config.toml
n_layer = 11
d_mlp = 768
vocab_size = 8192
norm_place = "pre"
init_std_up = 0.0633
lr_head = 0.00901
MLP neurons of a small language model. Each row is named by its layer, matrix (gate and up: input weights; down: output weights) and neuron, and shows model dimensions 144-239. Each number is 500 + 50 x the weight over its row's rms, rounded and kept within 0 to 999. Numbers have three digits each. A neuron's up and down rows have the sign that makes its largest values positive.
A block is one neuron, or neurons of one layer that tend to fire together. Before each block is what it responds to, as a language model described it from the Wikipedia text at the highest values.

Responds to: Possessive apostrophe
L5.gate400:556510533524591502429581393442583428463576470536411543528553530491487524503558539408555526423486498511465507446458509456476531435586560510454489468428469461461527461435432455567509505520581462574542633553458553557519489548497572393482509506551561477510424538453541468463448489539584470487
L5.up400:464515498472623490424391453443508419548523540524527488477541490496537571402567541512519492506563545514525442496594453474543512514407557430453516546425456500479491414499482528472482484484526474527558537495389528520448424446532465420444561446540539495468436503446487492496479523461548506577
L5.down400:437528546542533594486478489566504440496458491510499467527504455607543495572458550521473518510487509458490489484495427530516567548529571462475460487528476492492487532462469406445381543463407485560519429448550447500482505510502428493470488483467515532481526419587528526440503566495482460384
L5.gate407:536534588474449528565598467432468473442566503428411533507471464535519539478472473533481431435508481495437475457447466529535540579427452506542507479588423510460570520559514498489506446462588451527472609488491425473554449527544526520606494479538539557527516567486425592588410550422516490438
L5.up407:496555562478514538514489409461485496473447445501492508478509569559493564379525524571515421483490483442547521478512562466459463471514480590446537506406478494581507416416541409476529578493541525472553552523468567557469527463460569482540501492478428483541466456602516519478501475500473571573
L5.down407:506516538475413520426367524528431527568645475485531533483438560539542438502552512543561534541560554481511501440490475493505532565510539552464415451480528579392476437535544407538554500509485481563443562413531506482536517553509412495462606502537476499495436474553546553476622575461457508468
L5.gate507:480557420546526402498431502463482434534465461454451509491436445542491484537500502444491409468616418462498488479580482431521484539431568459473546530545470506391543524565495498428535504444512502543421548438508540370479495393500481558506507433523550493443456520434420633470557432501466465576
L5.up507:493447540544508416452515483412407435541424558576512533480503466488501489545487606570474465533495484506460494547469521484397523548507413476537497385479535525537448479520583476488466616501545451527466424534498499482486556490530560586565572518487554452486558378477555537432530556477487507564
L5.down507:464552577453463550457567547485464493551458509441588521550579439541521457548511469484458489473471593552518514415498499493471519573526476486535463541433550507541509477596495461540526534544568427539501441478484389486514538461536428491562434411480515626530450556495473441425593607535454467400
L5.gate514:521460452437594446508541517469459481439517388551634557476465558480504443491563546507531495510509561446444458479615542473499539504502550466446485507539562548485465429525437482477484539460406400564607486483537524547504503525435571479508520416558490530561445518534475462528542566431477479441
L5.up514:421500499422586501511498458510572498515564524552506481534420481483553557495452460545536444625500519476546507540575537467428453478496461477542453524475387559511537520390498458454389446501517563495558449466417490501544533413432588464483560422541577507484428523510444431490476527441556455579
L5.down514:519509525478468498544623538485448486508442475552566533503555460571534521445533558595540507540468561469480499500506585542509533455442566442527485426571461479413528480493489432522483567587600513490458524525507511496503423528524576567539484475472544540567498433431514465460476602490578466580

Responds to: Possessive apostrophe
L4.gate532:587537474466513505467524501506494479419522559419465530517503542514574484574553608568441433532506548465479517451481413456589509423424544466508432423484516429430584472580411487416575547552578429444523524456356427504501503444555414512504503533618448498462509521470488483505441513475416450508
L4.up532:457561502604460553519465429509514473480508493565518524448469518496555506585569528500547546455469567416500478462506529479466449453458623510385490539538479515508558437460521433524525529486526458574489499543525494499543593499551576457454518494531531511540535518449492455548478457501560505567
L4.down532:511450570521544486481424498497483569610523550511639485621564449552422472479541482377466452552423449431493543513389471463480569474513507498548599561562506468458502448466476518501574562427471494567531442553552524545510519515631453479440451431496506494503473473519476505454417485498461476474

Responds to: Year-range digits
L4.gate437:563460485553492464432596534508501599427441436561490633537514437530441522453455437468418542493493418439514480514454415492509493494472411569473436471470467526519414514521566367418543526528596485413452536425456525577513542510491625475469493458513446444579487478558480475586529437429501547484
L4.up437:491571464477418519414476533479494459460468436471536577587523522485471463489412417534436428446520477477461509515486446519390468424604485512491462536564588439475495592441506468471562558519483545429498565485459426504419502533546524516548459520399532491470425486471576447392584509488494486571
L4.down437:540520542540496485444514488468511532355562518428484433583531537481485505425447474516434433458499449420485473394506444481474471425460521597523551452515480457565436454553540560535520536468503502441526483467476501458552433520531500589556481443547527511442477541451492514525439445493465480576

Responds to: Appositive and qualifier adverbs
L4.gate164:457511463574541563480507502491406504446519539538592412477450458521390407518479506556520457520515564511448422598473473503553454483576366582420535545466441527493543526504438438471516418508618476494460528517442425548497518550497473486563464504505591620461425570530492482477503593465520501524
L4.up164:535572492531447551412514519457465445448510570487538505474555504483459474374488560576529527472511583515435572514481569510454484539569509412523487564506504517541424537483412463617466458546533526480487566462515445460508587548475440505521425530464552494412369521450562529598452550437443490498
L4.down164:533546470500499586493540475478460541543498433426570443490589531543545523407467544523464495469582509553521573567638594573592545518527499483488572483450506523557485545581475484433415499473465480515523506521507494441505551529498531591556515496429465427498508403433429539536588523539499448515

Responds to: Present-tense main verbs
L5.gate133:536441529578571511526516476442548558518549497565531487507484508537417442541442446601526622426507517450415422533574370524495518455629461497455507583428472589474538585492536519544508458583462498506505621538464460438566503572446500487569529510517524582526525459538519451501510425452485493407
L5.up133:437550425518454599569577453421509524478481484461542484481500447554468548559461431575431539458506401457435451500517525507481514503506454504464476456547508484530529536524506409573492405398477440583486515499419449455507539470489591483494548559508491495489616510450473502457526428573614417436
L5.down133:487550482514452518520544465491561394620508463428561493487506501504442519529512558481491530427534477462481542430611557485546498495502531479495596464484531614586541414485384436466497496502453510496583486486593547502477468498554423422600483565492520476496510419553400467541593533479464512489
L5.gate359:515473461568562455463456450538467543503449443618578472490435561524522511442435447477609492526521456475447418466448461575513475471558466495420576491445453444557537569577439438402553475524593502427517459465569519507445482509570542531440572445533489540531465517513443523512488474501618628502
L5.up359:501514395551506462500527350496496507470539608485566451544494495610556514502541441572391518529523551505437518494506588510426453425513456501482444472425515564523524443514435559514486462501443584588459497483499501456473499491468566546474476578560492509521546560569504530444483540471579553507
L5.down359:461543456533474582571508525615485514405476491489467518403567538549470503419492521442495490479519558547587535448499485406468498534455618508519568506493508590509451478434545504508547530514455509417489570459465484420550512476530462463644537564459423523513468516393561495475420452472490470483
L5.gate364:547508488503504534488568531523515484417517506525452475375481514646506447533507452519497550551444455399462455533493478466517536387584490473524500496438547583572596455454402428486550435514554525485509572535493522397599410462606502490525557550463504653472528474580533456481444482470566534469
L5.up364:559515513487491621428453480485516498507511446393465425461487486502465457497456436442479534542538557436549567449563405480395457481475480452494496569501519561533601474475503454461466516499559539527565590576532491487448424422504534554478501471401406534490489559540561515518583555424528505544
L5.down364:475475494505486553580401499518485430585454406454549483467556504574475491457513491487489468470504512436483487532652611508496471494505486530474503557409445581551506549514588502518516496465468517490510545422564426401490442507504435472530527602501555561499471479446570542549576497503479402406
L5.gate523:568531510559464559593405455534523482533477428590501521419580508555574568522511509554587475531546551581423482418585471429533519440408472576427525413432576496550564508478436475544485543435501489566538574567472481488552516441581530512529419520475473478495420494490449513523536531540474477526
L5.up523:482458466606529505438614463569515491565458465482543603481532439504476429558523565502493482417544432543512458486536482554535493418551477538529454522518478520481491509406420544424528542565433619478395433501513453534432538474540495439509546449571551357451537456467565519545511415476503517524
L5.down523:499443554486452602489488494453505478523525390472513511433498443526599489480499429452495509451500555432477414517517572504518531498473549552513508427399444399462510512577412541538483553481509466565570517500415478407477522482441434527564462488399494540516543517461492556428552456572495511489

Responds to: Score-line minute marks, mixed
L2.gate96:523536479562477400482592442469421547457541512441550430593497508545505439579654557549607441514492509442556500527559464412447496434561565483449449433515445530526531507554534376455406504539447506510548523527529479515487517513524520466572446544547375466512533459547423450444547427530480495523
L2.up96:495493551460528466420577551505402553553514457544585564472503541572515503478538542541583554530405528437492471498604448556468475478416521471478505533496531447521409590496508568471480487482494523575565444545512511479519541436525500503493576537507502479503484513496531476514490603586549509455
L2.down96:519488505622532550470523431591517516447502412471490439537440513389519568428491551513454529470596452527395509428473518492452484517570597518467537550544496548579518467513530575549540497639531495556469496447533431534535519551533544480507486506536570505385515471465527537548434470423555404552
L2.gate257:491442507508469451510511507506506614438517434503545473556495538468546449519577521437476559538499483483583424560519530477504558484554537545388461530544458514457505509554557496458449470418521466513533423464532476570415499568525512556462498480498473494454505454571432478441545546541506539435
L2.up257:496495488529414450518413451525461564531580615554502625535445560531577483558576573480585515585548583533466465447493519471525496473571569445435616533510460471577538430444454446488420505540451499502498544585446419451462530523523514492485506458515445532458543414497494494403539439483618522484
L2.down257:519538424440424486428483435555512543588529507417473488496556487511423492527483598540399546596510549506512483522531479486545481520508490553550516513459553548448457488519535488542516588466606530480522492530506489568423447565520469543466421508489499491452506493515384562560608501516608436472
L2.gate623:459460602532529389464537472541448506489504584490578456495391519404511574555534546386474488607580502523561475439482522430490426494490623497486495462524493513391553555560498463491504558429424506530477438461447578574608426432476583464577471434403575448543485538502460536516511477576515497485
L2.up623:471531535533478559507517561402422561539582529380439510470473547543496422551528464598497565515490458443572426533530479391522469511481596571531526452515487559480496443461441427467500448432448547523439574439506544523444508474499482458608479497494535408554533359586440500513558528525401474513
L2.down623:458493613514479483502546470454495515475548511460578552467416529434512585503442535486553499567541536549589503477540515451457559550395505520469367525473457479532548493509516444519494485478405498489476443508552523533452537522510537437561552491459547459466454505408504564531440520431476498463
L2.gate738:539527471520469452487473580511440480476536481448489492437585459467486550457561569467607498618471558482443534468441505414575462511488534480566509449563409540443507500491529513528510474408478513577459558479422571530522570448454571594543480510484577468628603479481401578496472419458452390523
L2.up738:550492503582335524497551523433449493533515520499476501434491476594500487540591494523454528527489493463518515500505430401530558473477546466553507513525430484470475600477497529460526490477496533470579520511507537475479584504469563523544414530412538464575537552587437487561567495552491539451
L2.down738:500548502445536478487519525517444439495419508489516522464461530396501515584450521453515491501542545459505463414438592475515461543455461519493577483519456613412393394521523491478540559415586534545506526507547434574479544506501453464483422492455600489489409441421417483499507455462500539515

Responds to: Split word-initial fragments
L2.gate189:465453541490427511433586511491470533461468446450578462475391411515528498576496460487378498499508543478526500524527429494477546442583550474411556436538572546531577543536536492462432441524544520585542555509538577378471440533560495500563454518531465533376501461530470408458414437510526541430
L2.up189:466486442590528414498526499531537437444528525490525439384463523528524620563451471426462550433562476441498494548542482508483408447460476514603452466539448442453600559569534600560461460565547504515445536408550581427518522437498475447489432535485487452495610512490603389475538466562522455584
L2.down189:472512512501562572402568547459475512431514538540551524540471542529475502494562516511445412519538492433462480430441561539500471460548524427432536410458548479443553442500504504420508495517525546557500512493467495495536512479449524579504469440510579434562439463513418449616374544495388477495
L2.gate274:546477518474374410465478460529524595429427466400555451540530438560484533489479517457544534432548505562406490477523464477482433444521431507557448517456519583440439509506494536490524458481545532468482499459514552531500421623552459411469525496482514486500513463447491572445470552440521410455
L2.up274:474562450564536471520506560475442543518447530428473529424517536598485451559542415548505504486449462486440561420509468452502546435444564525457489433498506550523542461503478502432459454464392492556455511566495544532502467483509541490507569551622445499594508556557577455471434535480446542618
L2.down274:487433569449492591501569467466509424509478512456456507481456508552538518561455477584536372492522493502466490512493463480493458472461422504584490433486490559466465576486558503472477443548600440569472526535592499466516563533446492550487513464481472479498532532471550489581504403459434500515
L2.gate345:466576592494445432511509456516463408447543470434505567498511554499513551547386412520539525576517523434510463490476552581511437537490543548463420450449508513510584472565476395509517505575500468488435561561565491559507422554581533513539511512532615459448549406477598445581429391471563521483
L2.up345:480602432511476513524597426469516460489523388483588567460492551505505513502444535510525517519536512546436525470426565589486487537474520531574563474458470520482575494538369474505415575495497565520436547523444465581561520463625488464449448418551534477428495457481546410512481501390524435510
L2.down345:536576500496526427495516447475463498592531449473525466486416524484568478502543627457508366467482491435536504503344552521450431540464549575461562388437555499531514541542382486538477497562480519515492583556484463501445479542458531630489578500537563503512522432470538493503585492347487480394
L2.gate725:525530489552458468424497563444422487504571569519509576373554527582539487608464473512458500463472465490524540439476505514459514418551462487534517510544512460558519422574537467593539415510443473478478534563434532455511445525603524547528584414538474436614529443519465469538514490469502519487
L2.up725:595490465505467581432500478399530502474467460431546457488469457628425406547476487519424517444483510421460521436561494395469487413514557494576561469515469523473488440457447501496493456622468603493560480493488482448508475548549446461510512553463597586463470515541531416534518516448510557429
L2.down725:514528455467500517492454498502573515413430521528565432381447546563509475497543495572605434531498542499531537458397502433495443552447509564480558394561571480487476486477506508503428513622552583539531486462545515481518489546501472608497509431465447525528454586452513535649445535478454542527

Responds to: Word-interior fragment after prefix
L5.gate119:487480534479541452497462555478462406551449565602501544473539493487510548516539444461394489523471472495581503565568547510588494458580544493470452555487545479507513519515505496621454475434519442530501485498539529579578511518553438504531546452468601537493482468467547531530462474477535540510
L5.up119:438497458535531584427549418510472469485581434523574551499527537441453479458487523467479584488503588602493503465520443425531516471375528503519536516528476518544435519572519476570451475414490418470448397551466522471500460442448552532510442449540369601532534519550459518510533501479491522438
L5.down119:457457510452471427526477556478514561615444433514598491480514528587455544535503576467443441483451503485492492512484575512556502510532618475466462428573526530522594521402533519341446468416429577500481460477584554512531460471545482495445460527566542386507535539517480528450482467600509433453
L5.gate182:415578456584597454554547501450508427406469527514595520477468488523468486555552391488450465453489457470534493427437475474470441456526442509519533460472453606518465528520531559510435590483520474559459451559521522541484522557457483506626453440536493522467476526568570441562427482480451598521
L5.up182:494534563560434391494508513518494493447485502508552530629513474528396513579504452583462511551528588534546531553492584444398467460492536473580425461549497467571497562449512554499531431459499490465507449443520568487509424574481596513506449414502541550527533421478578434521466576492454548511
L5.down182:480448449485542427474450509589565436456444493430585388428467586435475529476578478523440559469431524491454497520477543549459463587525478543479535515484549496547527542526496573526429560504460515480387433538582410567531489464493647544519431484575518521524440455475530465546357526478508543443
L5.gate405:519504498504652516488608463577427415471496533509626510408502456431510528582515468477581447555472474451450435470587395489456472438465488486487490561476514449466576485401507486534564549467521551509484530465550520480592472543556518477558536460563549517525521440534533442485421508586512527505
L5.up405:486457563525519491424535501507449447494464460482524422501548536441456453472529509536450499456464463515434514498584415442524431453596444530600441428510535588560466445524564454453514527522513526530546542547480520474546497509543512581552520472562564520575590540537450451427459549530488543475
L5.down405:488519504478437583584479464436447508519482483429471591426501477496523512500476570529540522500514504548376467531526538537485547537565489461500565430534562463486496560409381488504524534566524567576445495505465469624468547390481482538470483465582575510549474469523452547489646470496428542539
L5.gate597:542521460488575495517500449482433472437586430474500508467437475448500485517572529438431582443488499582488454487484502467561507484482537504617541546495509533483541477461537496551505506508569442534476530492530519449535505493541454435500490549572575495518470520521412484532415526594470475509
L5.up597:493524531541460517456477462516457447446574475477400515515465514426543464499423376515398570445510423448477472516429612486429591534515504566545587546433463566474463482540437453562468494428490557594525557506461531485531547491438482425483431507597553535439528517520465436556441498515430463483
L5.down597:496462486420383496497539547459501531482542536437497526453505584537514471513351455447498502453586537458466555536503484414472557440498610542615497471473480463528459577575502469552534608424473436496500505515484566466473467447492538431504451489408522524418487415467440479562517469469537544578

Responds to: World, possessives, table tokens
L5.gate279:439471476544524472539520441443535542468531503446563487430531605485495424469439549478556537498580436568595478496540523445464491574486630536527536476491473479403421499593456613568456482508531401547478488500570566492588553532463486534587481366523482533570451449512550491523539468523502507455
L5.up279:493531556516506437527539447541495514513444554462575529404439462401509540523428490465460482522457501465473568526402550550548418599578501559571553433536520508526438492567403423496496586458452523500407570460548430411514381518431496510543456479494529511448557463465537449557407531566543517526
L5.down279:578608428459542443568459439480550548585409461475441420516517518574596496476473509458465551549452499451625503566470428487491472420456552475502490492387490514538494466566473520520571548418461458489476570486562484541457493543518432490582464512497511511445495491431550482479499568542593541495
L5.gate360:479523508442495595561521553434470503501481576558460585454491437481471454445518423484518486519496597393492467553475446529506412460486454507592479471484620411517530476464508461423574507510502482506475507596554497576613456412446447527516598497522453526440433522457445497401504464453460510557
L5.up360:516429461535447582548457477525590460467537532397497548469486470565549578423545512538515426441509484453637487570451546485461458482501532532554469571477482556437510606539483446561595549444493482512475477485480557514569532525503516480537537522439518579531532436466558441531565416617466524454
L5.down360:478515408508503575507465481552483526545499573523543520461514484566570475468431420497557519580473520533556472533439557549471481445608512573564509512439392467557548547464469474482461532532527540466537441528538420511504551507511524485517461550508456496476502562459494501414573631584568515485
L5.gate650:499501442443563461545531494500528439453426463484477564489580566423503583502427459616403541470444542507535500476470448498525510544466416522447518426526516405408471548544541417444505508476644532561480559486470471508512434542521556517512501486504537510532468486446524515459516414462579599530
L5.up650:443515547556515540445467474538527548458456476492468447509565538508496507472459415499386496414380404543461443560526392528484552444468471560502432465530543517544494449557549477538488544468500527498477549497468489531495465517526527521625537478503536611542488479565504431472470518499526544462
L5.down650:508549585413485589548419513363482565500440550581458500510471569533535502500491515554479496512438581442554534447497476489491511509630513455518469527474430480495486393415464476451514437500439427486510452476517565542420453467451455503441509450458402411436534532449387569499509480546483520547
L5.gate706:464599540536591515457486443540508476453483464451420460436555497473526395505458498460552556536451437489555489496494551589551581510407533569488590439518567456458493518585468559501492604505494471535498484555513508546504560549485525393562476406460475574509482542513484596437483421370450507446
L5.up706:443458630420511503471562559421444455540364505439571550573478491430500595479547475558383500477442635455473485478611504532548508499496566482473472487512467490456461528422509563476487575440448569543475545542441466555525527575480592574599535478533538549460434471523491407482504406514535512531
L5.down706:504461555359424498601419510482516393558452402588473588510453474566512502432540505493543446484504480430553524452443491496510514556486485463555548412336420482472565523561539540531476484436544531465462497422524549486450485498525505440433413550497499533474517579541526495551470452502429488454

Responds to: Mid-word fragments and year digits
L4.gate666:467491471480546582449509549568409453434536515558537526420457523464488419503446525500533471542502438515438588544545415532586448462458545478510548530556526571482430500528526546455559489497525432502523500465528532408494481480544531526587550477447476443529475558539393554589480432489505539481
L4.up666:474450557490506474453509531495458478412471469388519451484485618457548484445492456483466435477489499411480547532474504483503453496537523524463561443457546479566560568447499578472568548455439452506549418529486572481548544482508525597613445541462539478547429576489529481430557564592455513521
L4.down666:598539452534563484478498455453476528533587498521497422425477560450511452433497521467524482524420538385524517494527524418387537516527443484616504576548567455526584585511491616439513510523496416555527506477505441460518453538512527398502519489551501568461633462401398520558367525577460507436

Responds to: Sports results and word pieces
L2.gate9:493494561449482429497450479426465420493498469491547443477508489539493600470440472543547416567451556505561503581534467537555522460502499466506490500397511420560481484409417529464551585472477543486583584443491462399420498539506554454473384450488478554502470478545543548552470518469520494422
L2.up9:542389456422592520564553515484409513510440414504481461551522586385552475541551457505477427462552441500527548600524463539507562358450506487518471543552414478395431370492465555555481517499519431459579507476508410573562567496473482496547464520565557488559554475509472482419535469515544387424
L2.down9:514523464549503515536533521509464525395444628430512452565564518463405482392457488508488526547448564417518455470388560482507517475466612521552472475458530505592532517532531584486358454398409609510405597507505431468399495484534505401488547574422448556520477484478541564426419525405487558480
L2.gate167:469523512453490427465550509538495521511470534538548500464457473456547485511416547403544432471415579517504508487414497539594598369421492474423479559389520385525550438564520489446488515534477452484476540435509445510516536544491462502546464491522455565535540463486506503504470458420494459484
L2.up167:526450501471478395504508500541446483512461556530425549569594492442448402419488551436538470421477521512500617583406532449573596428432529499486506493595524437449467567490516590462483499591478452472466486472515550560436540459559442459449461442481440469476434399532541524563483483477531435499
L2.down167:513449535382347479479465489449569448522546552522429510513499438412404462437534448476441460413419544578593566475493525529538498495460576534566523525522419511604461496451470562506602498511539424466476494525456498487421548487489596567540497550528500374489537521574426540428517491462416445462
L2.gate330:538498459484539434532480487520509506435616526488541473540501523413500498554565493505540396525458457505551555444437431559486419556512514458516434515590536388492546579524566495523522446527415515499462564427502486506450536513548590485591496423462544457522422632446503558489557470471389575502
L2.up330:364490450591576416472450449489494504465483504358478457531541466574575531449486523545374457530444561557556544511441498531598565484627517567503468426472438443422519521458475436478556643471534471511461528585536521560506511438533453566598492484493530454554461531616562498469529469586484494527
L2.down330:610617561401493514551574390507470485424574478531552540532540523478486558509555523491517477322579441486488480523509464452470497542510521482562529469514435466469543567582480509531520515486535479534544595435477519533447483474461532524567499537485545569542483513433515584537387465557549485593
L2.gate438:427563449476475485445567505516535458510526410538537441405461496404538568587485432495658576418483509503487432464486445472578522437436520538445480528518465429512522428498572477388540534512583544487509430418475492487509475565443440498502481481506644570495591473518549544558555522470540461561
L2.up438:491508482459498517504523507528523453436480383546447540507485548412470469434384487444543482448507515502440470504513466516518440443493540480498549400496547520501567466451537433420423438557529439493508566537458444453550514515475471497490544522539511470491432584498496558459502522443428567443
L2.down438:534507544534519492524495595564563480382526443453505520550466437485571485443531420442473472493474555421603535500462451553477508447535510500520531474460451443519440483480452526568473416527574437458539489549507479443462574340455529577550440473542479447476470443473505565494490553495382584500